MLP neurons of a small language model. Each row is named by its layer, matrix (up: input weights) and neuron, and shows model dimensions 112-239. Each number is 500 + 25 x the weight over its row's rms, rounded and kept within 0 to 999. Numbers have three digits each.
A block is one neuron, or neurons of one layer that tend to fire together. Before each block is what it responds to, as a language model described it from the Wikipedia text at the highest values.

Line/paragraph end tokens
L4.up282:481483500536495571528469472489504511490525543504471520544508501484450498470484509475482482449456474485567505456514530504488474493508484515497485499523482531457524567461502512482483502526544534527507483486507487501499528486512508524530508462527509474499481491499492525487533456473479547476491516491516485504486505487501472518530513496517451516519502476504490519517497473493505449438476
L4.up1120:520496445510518524474428480498528522529464543518472516483503526495487495530486513488519471492495485480530504453501537496498501507527496511506516495493513513485513546488494538542494512530493482471504511492487502462533501483488457473503487481515480478462501465449477507447492435499502471539448519441474498532516488495504468522524496502465508483535555527456472496485516511474498485482479
L4.up1456:514504478480497514503469479486490512528512483464465517511497520474426503499468484500473506542522479504561483516478484479498532504512495492503489482508537549479474521500514505477494492519453502487473486525486503485527484483426522520526476441496498510493489487491439502522466446467489501533464496444504479463484459523492480546505516524483489543534471468524491531510487511478494515517497
L4.up2024:511513517514458519515461482509484480511476500514488468512486508461449453518498464517507485483485485512528542489494539504501506496466505490515477532527503566502480465511501468499516491524481497503509542499516534469504502485497463524529493446486545471497529515482479519536513469474458493491476542485446527496496533484455484514493479461505473526497479509487497531502497507444515419473451

End-of-unit boundaries
L4.up1125:518476498534525488505460514514513467529487513494515506532521491481464485528498506495489485502514504483550507456478509462498475468518505514494483506502512522493499558491505539507499491556480511520496504444498510487491509453529463533525502453509525506515523443467500532486511498475486541514468564443492487509502476483472497529513504469503450555515518503511498498501477522472488472444498
L4.up2421:497442484506498529512477498535521523533499522518480513546496535472433489521479484532481470499490468516567523467516525478503475490525479513508456529494523521483494554516505526518483502548474527501511487483491463493505492482518467512526485448521561491498495479457483504465494501465478505525455558433499467536513455497480492553535496483464475546516516485528480516495472494472480463461495
L4.up2572:496508458460502476479501533536528509513470527477494489518526464510495503502491489480498473484498483477493508482534523489539497482509476537477492545449509529506494511510515530491546510525472487503513510480529499481451553495518454489531495478537534509496521505467489513526518420432495501491458487471503503533516510491483459526510514511515479515512494527564500526508446488500518416441524
L4.up2607:508469486513485533517474483515530510548479510522497496545507506483449494536500479500494483502484474491554524485497518476509497497512489508482463509504506549478500549494502528495478501549470514514510494460502483494501516494525484510536492449530539500515518450447499510492522478466485545527470546445494459531488486497470506551522497481497465543534535503516479510514494500471473460457498

Paragraph and row endings
L3.up109:526495483516486537497453513534496465511526509475510519521518506495491501496501487498508494493543503504544487460517495481478471495531502531463453536527492527537546546500493505489499511527500490536519455474517455475520538514529484489520477474512538519532505555480486530518507498467487466513486479434524518528524497508523492501534513480456480553523510464461524497462471460479488501504505
L3.up1028:508497504531491531513485544479548498512484461537474527510478528514486528539505487484436524491492489447471470467508505497509507464488486484503516492492456513533479497497514521491489473488499508471500510491497530489502462519517527505530496483487560462498493468501497478484491505484523496541468480489531527487529507501490526519539537471530502535520546523501494517492473488468482486517478
L3.up1164:517449506519488579476512495510513479529469469513527491553501551479509498526487504499453534483455499489484486501490495508488539465530538497488513505507509524496489568514471507515495464502475480508467505489517491483521485492493443486472508516505474501505519485482435546515528481451493463501496507494502569506478531540508488551501497419461518536505477526498518516485471497428505486475487
L3.up1402:537468497519459513501523534495524481485516540521473494555499527473498477488471445531463496528484494521463516505539514481524498488506465542521502524507492553499512465504492492525481468552497470507552531470525456507483483536519537481482524499514526468520492506462523511493496507512504512447501477505508492478523509509501462483497533494511543493522486499552503507552468512468479489513515
L3.up1670:545465518534492521495454527520505446495529548503498524539453534475468516510526483464497437510495498520481506499531507538520468473524447536478533519536496556469520496459520444549493506505471468444478494444531526503508447477529480480469465511522503482455495531503481491505490492488492494514560493462514515524501495504494502458519515517478490484529447533476510481461470464483474492531475
L3.up1806:502472531508522539490476497523492468481458481497516554541465545500496528523487483510483472493497458476521532521502515529500513453487474523488489506513490552522505524541472523512486490525515527472567518424465499491531504509532464509454421462502472549520507526459458479498452499474501482506490477437563505505481490515493541528553513508466513545505523524494541483498452485469477487492467
L3.up2350:500489480508465545488467509493502491513482501497486510524494543518457499464540489533464486481546492439499478523493488501536483472495484530507477479511472527481504503513517469501488490530488471476515509509508487487497499506485558511519496494535529495525493498469489513528524483483537516504443544426461510510457504497460540569478514471514493518529502483519526512495458550466489458470474
L3.up2369:487460485536507487500452527490512480517538510465488524472486495511473485483483522495486521459508495484530476481497476497539496487509476481493519510520484558418493481504503499505539549463513490477485473450492508496523504512493460459480514473525496489505519519529529487511471534476544530489485492438535506467445502503527489513508531529504538468539467499501482476504444471545498491527497

Word-initial letter fragments
L4.up1170:501481505496512478504481488448480519509516531532465478497526460538500485531468517504495493502489524530500522498511491484495496505514526516517496486510543468490512529511532544513530500534480500490488520535536524504495508544516534519490528470520519482519494514510554434495541470524455532493487479516489491465477488517500468483477494469514484475477564509521526541512553514453510524503478
L4.up1707:505488487500494501466480489520485501482521500479463500500492458496476548519478517490550489537520504475478486493515505474471477518515505488490496526544511547483515518477464504507498508483490468485511551520500523479476574469486495488523537509504554474505502511506488499513522451475539489506504504542504524508508486513503479546501488499519507483523544499464520487461525484484525477451473
L4.up2758:474495509519539510456498494493494479521511517516533496480515491458490514505473470477566454490513465541519513522497502516490536506493482509508503528481477496502491579489449516514466510503508460485490522481522512513523514492514500447511450547483494474559531494477511485476526509475497471467438494545504546531464579497511531523512478512517479485430505509510502520462484520499489458538495
L4.up3011:495523529518543483541475500485514476469491546509476549488516488512513517514528473528467547517490479461537560471510499485500471513469494510477481480459507466467510532518519496465486475466475533493515515511518545476477478521478507519550472534472487490521486547445510496474514502516496509499515531535506482501507491495480532502489514500508475456530481504515510511511521520482495513505489

Segment-ending boundary tokens
L3.up144:521473485500491572502476501505527468514477504471491514523477529496478505535503469503480496483490475478536510491508519469500502502522487494480475549518478562511539569508513513465481504525470523513536512484507457439487531492544499490522497497519549497517526482441503481517511483455505505511508532458480474533526496497465508536525513486483471545534535505504510503498481480410467507472479
L3.up783:523477495512508565504472497521515472519460489481486510527479540515469514539504479509487497498484476485553504483514499468497510511513510520489470527516486542514499541511488525481465497532481533511503503498531472447503538506556505495503476484495535491496522467430495497514499500463507519493505558452484474512501513486483511525509510477490482543545576496528498524515464475415453486485492
L3.up1254:514469498495486562517465501519505467526488512478486493530484522515469484500497476512493488481483470505541486479509507449493482488522494500489478525537480562515506557501496510454480484521480523523507497489507463468489512495544498503532475485502537478495519497438499498543520471466506498525487531469494481526518526497476502524515514483476465538528528508516496515499451492418456511492494
L3.up1576:487496511476473520492486502525533491494470517511454445464511498481529479482482499485533485487475470501503471533540492509505482520533496523488498550484490534471497532519462537494486487497450525477501509491510515541486499542474487503468492486521477540507527530485489486497479487484513513495470529500520491509550518503516506498517490487472518512502492515545477498485520483474502492493496
L3.up2099:559473496503520549477494520478521466513467503460512538502488560486475474499507454523485485506476476485548516470508516475482476469472495525536484523515468550489525513531514527477497473531442480496510507498524449479499523517519495494466501522465519463539501489435506505529506502465512509532490522463496493511531504487498510545500500470487446530529539493525494505510443486437454503454496
L3.up2700:528465507487503552506498502492508497543488513462487501529481543526486503528514467490477499477478476498533485495491532486512497488519472504501483532524476566503493556532509509486486513534478525533515494491510470460493514486539489490537515494504538491516522466428503483522506504452502507485501550447488469527504500502478532530524512458471464542516549513525489502497472498426475512469496
L3.up2815:508485494532537533514474476494507489510520528466512500521478508517505536488514487501475509499479494522542514478502532509454498473487541503516482481469507545499483564482510526470486467515519531507522476505533493468485526498543507479538493486521517511481491472479480484541495503501464438502486534446504491488488539505472483500488533496465473548504524484488484515474500506497479548478519
L3.up2998:519467494491488568506487505502527485530485507470472497531469533515478496533523474518469499475499475486534500493495526481503502501522479495489482537527467559508522564528516523474474502518475518528531512483516465452477530497538498492525509492505560499518522483432496480517500505437501513492488547460498474523510499491478512552526516461483461544518546520529501504502470485404468502473482

Structural boundary tokens
L5.up1816:539537500511499526513465478479496461532502476506527491506544521514456466498505497473523480494501480494553503482520528508491510453510511572479455506522520507515517510494493473488522500514477491505520519514512488458502492507513492483498500495522513492496488425488499492497497497489541524525489502457507451527525516511476541541523500508496505502496490536503501470533484499468496505427513
L5.up3006:524480474526522500520469492470523500516459542548526522561471520493477474471481513490480511520508478498512498513527559503492511479509484527504513511507568532517484471504491485525508481529493534484529524467510484509542505479549500506452564481529520539484487451466475511497512503451511507496500481485489483520484496461470499498513482505485522504509501495498464503534517483466477477469478

Biographical "born" token
L3.up26:502536546497452506506521491486493528489510518506478505526474492518500481499521475517474460480503520493518538470541500454473560512503507432489522514506497508458502506452510529452506478486578442487507448510484513482535472499522494524463491503493512486521501484499491441544492494491495506488529512494515501460475498456503478504482539561480490496519494526496428520519475531508470480464498
L3.up271:492517474536476508466513522530547513501465494466504552486502518556515503491508494524511513541485499500458483497518469516515482455489481514485507472493502499500465523509490519494483496537447519489515481462529497489504482502493497455499525526466458535492525459493497516520523504530494514507506476471530512536503503481548506534516507521495471487553477534537493459469519518489534536505505
L3.up484:490539507546497458491531538491479494458489488449488523505545518488507473537471497498508490479431496502485476481492489497504465485459531561455532499493474498486507455498479543494492502494480469497526496450486503494465482520499468477480477497498472497510497506510514480502484492526522480455519544544451514494494469470524490481505467522537481513509476481569568543489483493474538477506499
L3.up1110:483497466519505565526514527518510497507483519479479492529494506492496512467532493531439469515463487511540553478487499538492532503528474461451508497524539540477514542467487503475498457495527477494519533506470523503505491486537500491502494458491513544501499503460460460520474495499514465503498475510520491548475469494489512478487522501511500566521532491528519455526486502491516518435505
L3.up1812:482483464490467518518472520510490475514491487512455473535529519536479488510508470525467458563490464515503520501495476483537480489534465487475508507516478500542523497537515499514496523498489537480579512480481493527513532471493505485467455508459449514499541490546531484489494504510517500495498498528511521489476504504486502536533481497516514478505457539544469462531537487486504470507496
L3.up2030:495534504489516470495490482469473490530508525519480528518485497511463502472513508499489477530495483483521513499498522529494476528574493510451474463514516500504510523481521516461496484458538522484514499470517496523506483540469474467493514499490481484488514482497502434550537446485516503533524521468503516530490496536461506534521531515470520509511473525492522510526486487485472491489518
L3.up2807:507461523490530490510486516499500511476484512496509524497491476538491525515469469497495481490503516484497520508494521494513507475488511489473494542485464486527475494514490535439474489503476507498533476516506497511490478463488485496477519494475461521501575490500520502532505468477554471527529516512480523549505530490480513504467486485525468512517469470515549470499509469475481513517510
L3.up2967:562532480493531460506551514524458473453494529489527529490512501497495496519477553501498500472498534502503475537476516487515498535510470460505533513540441499516434525506480518510503520484508500505480531499501492524536539484503503479469531488475477490489466511499520499471493497485532485494482520482468500470500461480487521509433510503525420518483453569483500526473530490463519531501544

Mid-word fragments
L5.up935:503540512507509493460505517550483483505503507487445498521508550523506494538496489485509506512440513487460475530496468498481529472500523530463518534478525526470475482525516506448536486511486508498443481493467479519511501477500477533487483496493499536494499504461490506487540485461493526514469486494502536513480481502491474560510501516504485528556508522526521502451517517476521484456523
L5.up2892:515501496499450496470465498466463531539498468505515498513462517550508492466502480532498474480462522523462514495455480476557494472492486509527492499487545534488522522480494496477460499523493532538483510500491515498485507485493495509473474527532491521511466539518528476468542485471492494518480484485520510478481487481539505504474472513510539466500491502521470486489506573526529536495520

Mid-word continuation tokens
L3.up1026:468499498427519487482499534511499472425493562471486512498449499555530534548556493513514508496494497483487465536496524515535488545491494526451445476492492477495553488496509499534530546523523495474489533509490456499493552465514505475445517509527516503513533511472532489464500544511544475530467498499468494543484507501499536542472506507505477476494500511506496538493516486498512470492484
L3.up1727:521509479492537496490530478461488478494506502473508477520510469517469474498510498444477535507475493446515503537512500497531496480502508549515481490492536494429518525519449538513516508515485496470497536477494502486499469533519524546519502532516526448489512518517467485470511507474524493531499491494524518485495494498549484482530494514517495506500518483496499472502540509522471521496519
L3.up1766:494534485497559510490509497481511456524493538521458548538492473521489537513525470507484457473454525486481534506474507510534472542514503536511534488506505452490525527488483477485528471483514466483517496460495493489486527539470526508515495511466503491485541510517466460513555481487516491490512492486521455539484520494499488505485487509528543527522458515532491485479540501547512490498472
L3.up1948:499511554510498521484549490503501495506476527536553512521494449518482515541488509476465498511476514491501512536433565511477502517498508478463519560484457518504462521514496482491470510466520521532492454478475503497426495483499493515513471488472530481490512508468496491525520496481503467508474504515493487481532518478453498487517480472508530495496521510496551529502473548493505487488485
L3.up2144:462511540512484499522521498530526480459541488525537501476568521508482476549541488532498499509510481491532508496500487504544435500510464506487505552519522487484491518531482464501480541513523567518491494491488511506498471534503527506514497558510473496498468498533475470510489494523514489456495472501530473498479505479509494464465473494511507496501510498473500473455529511501469477445539
L3.up2149:510493531512495486516491485471494492477502514505503508465481508505526477535513557518474503550480491514487526528469492540519518502494487452530525532516512504480497489461494496498527503482461541491505476501544497464513465481471538537518497505548552507511522510488513462524470491516473512507469480525525498489519493536513463490533529507488502491518486518522534479479461537497523507512516
L3.up2346:494469468477564554503462451456479500451513553486502494540523433523484500476451456477505500536495486451500466524519491492460474526497502485516555524518512455489470517491494472507468469489499511508496492515456483513564518526468497492490473524503528458477545469493465524484490478506509485507499511470526537455473565484508498506508486465498511482470484468454520476531504477496500508508497
L3.up2964:508476494518502494504478535511464519491497536521495467477496515466505480523513511521501535487537503488498510474499495472497492463496480554529496515513517488531487513487473492505506540471479548503526499508522511475494500528439528486491481555508526518498516513498533498502497526555518487468457488480488480512498497491507550467481482500510459476454512482454516538466505466560524540504450

Post-noun prepositions, name fragments
L4.up516:507502485540466476525487470517494492473502507477531503532533488461485469522503539494492503503490537502544472508491501497517484493457514531550481530482504485493533547491498480482508522509473512487515514521497506531528472490542509508507494511478508474501482471522488524552518511446495486461515483489497493511509498464522490480492489517486474505464561465487512530486560489498489514481518
L4.up801:501505533480463497494518487468490488508490504503550496446486517525531513494467520471474473513530520524514514501500564491506513535514530485506505513533556496495535518435507514530478538501430494497535458525458452506507521479531507453473529496474517556506526505502519548556507501480490521471469513488534482550474499518472449520554509511547483473541500510471544524509545555523516499503495
L4.up897:507459494464454518501532541510503486489515483471528547494506535501473533473507547496535523474501519502502547472462471508517507519474508467473480511472505501484479479547509510510495472505479503502513523485483539515479515531506513522484470547473479467476499478458508533495522521546503518504515499503518512491499541517539500505513496517530458488457528494533531445515503520502475530535526
L4.up2971:517524537483524483532471494495514486548518461497503497518545471495504505480490526506473469478531517472485509485420511517518479509499453484495503490523468494556521523522514517508485462477509514508545466492514539493454511519565476477478476497490486525457517514469499527508498513485483489549508476492488467534482502543480536518492484494517481490504495502484494483456469519481487521498534

Capital S word-start
L5.up1468:441458495480501526517472446500511531503499507504485480524515432502514550490488501505526479519492525521480528478508527511491505457474500484475479493567480471498515493529488478485504486465509507536467577475517502513520553536492525462536521515532483484522467489512467499517486503512434482503502477491502507531529493506533509492520496543454573448519472505496508505466469533535494484495525
L5.up1742:531468505496478532524509501502503422494476470534466495472495510491503489503494503557501515484493505500533500470509528493554539563503481481446505463533460554489531476518483548501489444485484523501518470468485442513460498489488488508504536496451451498502500481514483471495504512492472499501489487510523499512495447505531562516536519505464544542430480473463530544493478521522502480549505

Sentence-opening prepositions
L3.up376:483507483490523506503501461541519498481545493472542458463553490510518478487473482460477561505532476498521481585492493512488539493482553485487491494536514523470475515493485445505457488500503536468502498466493460494509480494499483516549498482538473525474509562490475504507458517491490488489489445483485525532488480521487539513505453482477494492519522453529499528497517489514495523489458
L3.up901:481484481476488536504487484546472509524447493537521505502508491523506514518500498486506522442498489479531492547510524459485441487566497431485500512468531506527463479484508536502478524521443490519480486507504501476458487516482461515539492488496508521474491495522498529534472508531490510479521511490516495545525490527510529464482518548521523493486544478492554493501488524547493458466510
L3.up975:528517525509511505518524504509467492480482519510482485502537493527495524515502485533519502465515519478501504500505491427467479472491532504513499474539500505514490522463514476498496505524533475509489518465456497480496528477493514510473496471478516523498504493566519498474466482548522559521525528464507464555479459502550473539506494529552527474460512501473528501506488479466494473454540
L3.up981:535499517469517487534504511498523475530492507500492519490487523514474511460480523452464472503499510505529532517501495506521477504510507517506478510477510485548509505509487490469521490454515516547496488499499521458481529503458462497501505487530487471478500504524493493481518534509504480478495488515506451503539553466492470493510453508494516504479463475517539540515479489501472530486467
L3.up1626:467490501450490555467498440501471500557492500537513474523503512436473505524465518541480510552507493504464520516480528483498526477509539473453501508528450467500502532511499501498482505500484500526506509513518522498515490549468493516552460511518546495452437497474510504523522491534516519476489476524541467465458499499557541494514485533544519532514505504530526522521470512551565482480505
L3.up1667:515466499491521482510489467472474447515526516466503509461546521531455473500543508517504486517492472479536525496459538489545495509501479500484467499543527472443526521528508486485475408530461474481496548531492521513512463533512474512456477491506511534464539495553485525502489497464509495473497483490497531486539520563529466518472464525510518481519480466476496528513492470461545539455477
L3.up1986:516487500486485486481476466518498518487516470490503465526541497517515489496477462516472480464477453485543519504452475467473494505471481465490502506521560536507446464485458523512458526565502499480472542471493481480529508498448459505486506501534522500434474486455531481545430494511522486544494524462515503507512539522489519510489475475511525502519529520477501458508441456476495475460468
L3.up2583:474430507481507530514496506519492513519497500514504461482551497506516512516487525472508505480517470457457475497499504486473466488487492475473468485491542502475464508546465494540527476507490511490539487512496473468496487475500506512480528468538531525470452512503500488481467501468542498504504474487469508490514502541508494487520494468477477472505511539511478498486543490484520534509495

Date comma after day
L4.up127:491466498447525536459506478509519484514478530545477519495476434504511533506482485508471518505492524486517485483516477509490494498484506479482519495482534518468513491498498507522502511523470469529521518460520492517497516497473470496545483492507475526530466514488505483446505457481502512467474530496540522464522475504493456520517484516489465515518518494526470496508485485539494439478515
L4.up1883:473510486499511486512511520530476475522486477507490493495458479507478507474453577521488522496487500521511458506519527506493545543509492444512514503532500533522495524472491539519514486521505530576495537478460521459512480476503435507530464499527467517518464508516464487516509485483554517522480521489528489447559479496480497518512502489509506459538526538480569501514524487509456489512508
L4.up2339:501516492509466495521529461497485491477517504509487485490460503531490498513483550500513504488500478493524551492497515549451470524497462459497506469522518487538493517493495495527502438541509487504516511485475508502463488529484485508503496519507546482494450499499467490485463513493505515511494467492489529441508551526508533483505509543499473486525514480489505493509519494504483507486509
L4.up2612:516478498504520507510495539540491520511529445488531543495561528512464497542504490492531443481484513461492523475492544553504483458493494467497470493470493489497507500493493515471521546488462501474518500461486515482506527487518459516473471522536557494438501511481539500505492496512489469538492533467493493488496464492501454503521542534532526468481524510497485483468464526507578527493535

Full date position
L3.up707:491504529486498552509471467469527563520506468531469480478503488459479535497485485508503491493478533462518528460516556559456490502533524465528498482550486474503471479499495482554544443505485502506506515464515516499492527475486543505476516504453539506441472514494484477485497501499490488512514497528496535488504536496492517521514514521474496552477545512488493479497511501505465535513539
L3.up1027:538460454537469556488450466491484515499524520566498514507536504475483519567465512504528502474516492471470481474518492494490510496511462448475544473508502505555473487510475544525555479517510499483523496510490498532480526435511496532517496498515494508477469508465507476506470480476513479508504524443485498480486472516515471551476480512563486505501525493524484502486515481513476491511496
L3.up1224:492470509462497531488499506506511481536539496480475499524505479521465505469460524513484513465464486483493567481456477514454533548507488491505470513512541469499540519483488487539536488464458516483506547441509497500487518474540459505504477551523480518523444482512457462474477489494500503508519482473478545507555503498532455498521521525510500468508470478495491521465511532475503505467541
L3.up1249:470513462485534527513538531523464487494487512490468499501496430501409499487481510479498460481476460450515541491476479490470507495490482471546487555505542496513492492461479482521511520534461473531498510498492519516503493549486508472466513492483530460535475477524505493514476457494482528514466514510521476499532527483551487490516540550458512504547462457480488524469457467479448494455511
L3.up1484:492467527482518513475506532486503511512515504497503501468504507466501535508495500487494538520510520479519489503485496492457490479489481474526492496477520509489504474556475487544471525530498511475500478499541519476495521480481524487527499498496499510488526504459497439463511546442489509446518488469501516505500458481504527487490473470487469461489505485534509512442560510481535530508436
L3.up2718:501483457534541531503462512491468502522520546503463549515533487538452533491541470477536524423500478459513515501504533538525512536477480474502498533518546483510532522500531513453488466459537496504452509493501507496485544503516489510443513527482479492484495489462472468517507517470506512508465508523511522462526505498491471544485502482513477495530480506493505541557497507467485522505511
L3.up2975:511512493482526531509508514508477506508488548539489500524508494476483494528509485510515519542490479466483490479489526496464514517464468464498504498494526500472500506483463508535534549496498527502435501466481491514492487513497508517489469457486498489469501534563520477525499483520555492519468490506499524501454502477487501539536533517472484499516500507479506505483509476422513483538547
L3.up2981:503494482476515515478581507469488526517494470486517563484503501440500478525495505476467488494503481464511503524484484497495533549468475463505477500536516524473508495483473530491504486486483486495489498491488494499498491500512444490441476544538467509501466517486505487457501491495511470489461530492522512475543482498504462530545518458459453517540508510513544467505519475491473465543547

Sentence-opening prepositional connectors
L4.up541:451510467470509527506481507465451473478512491481479496507498479496507483510480488532540518489502533492493493494486490501525502490512457531509537485510479515498513472485498488501485467528480491545512482484493479495473518467461455469487502436522499487518508495489539508518493490482470489470456468483456477543497512481495504513515463477495499509482519506471515508511499525513519546446465
L4.up1600:477451535442482479515493503467495455506466507498437501473530516535491488510498483508508513504509461519527510494485523478482503490493492478469489449512519504488515548476505466497534453458479503514507516493548511537456480481475457493500536513518501530500507550507521534496490476502541484505494485478495481501537475477496498503482532502503503504500497510515504492476476495479493517470497
L4.up2311:493534458500525487485521467489493548458519524484454518554480489504543496494486521496552506488457522460498471494510517558528513498519531483530492510512509517487495479496517485511510515511499490463537468489503497484465501498483477485507523478504461520524473498508528475515491500542509497481479544484521499526506506500503509527511462496480476538447525485510486491499531481526527479489443
L4.up2522:493482490518510480510544490516497495472511533537462470512474461491485484482535453524506530538557530455502526503488522530521514510503481527509487506522491544511501489473491537469472515485506481522501480471480512530497502477452496486497515456450463487529479541510526497500476534452475543485491481527480523479512493483510558477549451464491457497482537499479512547516515496501542551503517

Phrase-opening prepositions
L5.up263:543507503504457514491482505537529497510503469494528458469491486511441512504465505541527508455512504496532551477510516462508516508482513463471535513534519458531532498527498505482517504551509492498489539502488475475444563521524465498478484497478505506501509499534471512497562515516514538512488501480480488525507490514548466515465504472511479501483538442468487502475534484489487492492494
L5.up1072:514480474508409523477536521534480468474508479492510501476553504523519541524511476483476564503477482495499487538488504434535510533551475497503486475527549532530492464526532536537526505502510491544469497459544501517472474483537478505498445532542507534469538487547479467454508504526498527556484458466483461535534498446524480506500493501515535496499532506498548481505442516486476457531492

Early word-piece fragments
L3.up338:498537524536505489525486529464514492501497498533503501497520510478465522485472495516468463524518543531480532487524548450503499483500525517486520509514514468538483520492487542431483526514495532493536480521480483529505461522520529500525486502479521484470491471453512501478534458500500541471492475476529530499453479472517512474521502503494513489496463457525527450534455498492501531447471
L3.up749:501514527508501519562499484487473480526504471533493542500463512451479494507477525532515500535491506514529512521516531526521464500495535502523536481518507504501553467522466509508478465506509558462512473505456476472528491455464494463498517511467466514462533538489504502487491524506471574488482499476497544478485468434518477492534503477498466484530457507529489473510523510511509470490481
L3.up815:448518497453544524458499462505505531523507495493514533484445509482455515519504498458500502517479475528526493543474513463463468512501519520518496467456517515518488530470515524483479475466533476532502508458503480420495503491509509487496510550496481474534462533504475547458500475476524501473510499495553498516516445528499530499536511517512539501549488483503516464515468549494473498492482
L3.up2038:482527490511504523495556497475586506522511494539497526463538519518510499508497528523503468496488477522551527499516479494489453487506428544479522501500514532473539549520507506501508510479526499508477478513479499490505508489535523530490512539472482495504482510486497479494513528484493494507527505514503492524512485475445486478520478485464506503503467512506480504470545453524493517534489
L3.up2450:541561482511507502506500484506464478525505512543453518503472495529547456511489546477469468510472457492504470521519510509495486469476481463496489483496519504495536512538500498456470525483500557468522511482506561457497502505556505473508490466484463492554513516516490483505533557515518510463476501471533491484455480519504505491529472539510509505498483478495520496484514484485563520498489
L3.up2483:505517504477500473518490503514537505478542487552493522476514518487516465511532522444472498501497512470522518509516497505475477575482448531496509499517505494464475461513456515520500473538486506458494527499494502515475490503497522513495501532455512524531480511515499479536474483494534502442511470473486471554491471482465522463541485472510514497569505480463514525512544493485472505484500
L3.up2571:428519505511487496509464486527515511488495492511489489515570514494507464495494541511530468509479498483510504479472495534505488508482499524451479505510542504496490519485543517504520495491519528478517529536484478521522498520508485497499498479524507484478519537498484516510539530519499503481505499538504499557482477509500498525536494443460500512529465471571477502477473493479498498513436
L3.up2626:501554503507472515490491517494533507487497474489530483521481462515495490501503508478469511462461475431527516511473505523526534525506505501525508509535482561490445509521489487487507508538465490483487486472498471485477506493508489453502490448481476503484471502477518449504484518483517484511532493525514499504502506500541472496514516471466495537513516498499468512473476474512509490513509

Date tokens before year
L5.up1253:508480548518521510510526511500494495460517452486474495538479509515454518506482480493549485472487495477501512493473510515460483537468509483546546499512485506509500494531482541495506468524476511491451530518480499485527520514494485488470479534462407494512477493493479525527468498502511492563501506514481511468533500424522482510512501500499485457516532493502472473554552488538486482469509
L5.up1889:467490495446471490473493506577461495489544490473496534497511474480504520484519514532489506483524505487513568498526491537521519494504509494499466486508526541480488487488482535499458536482460515557506471482525510502503533504527511487490508550559460563524499488471497470453544551455497503471486496527510528472508523507507504537499531479500473494520479512504542513497499515531506528456540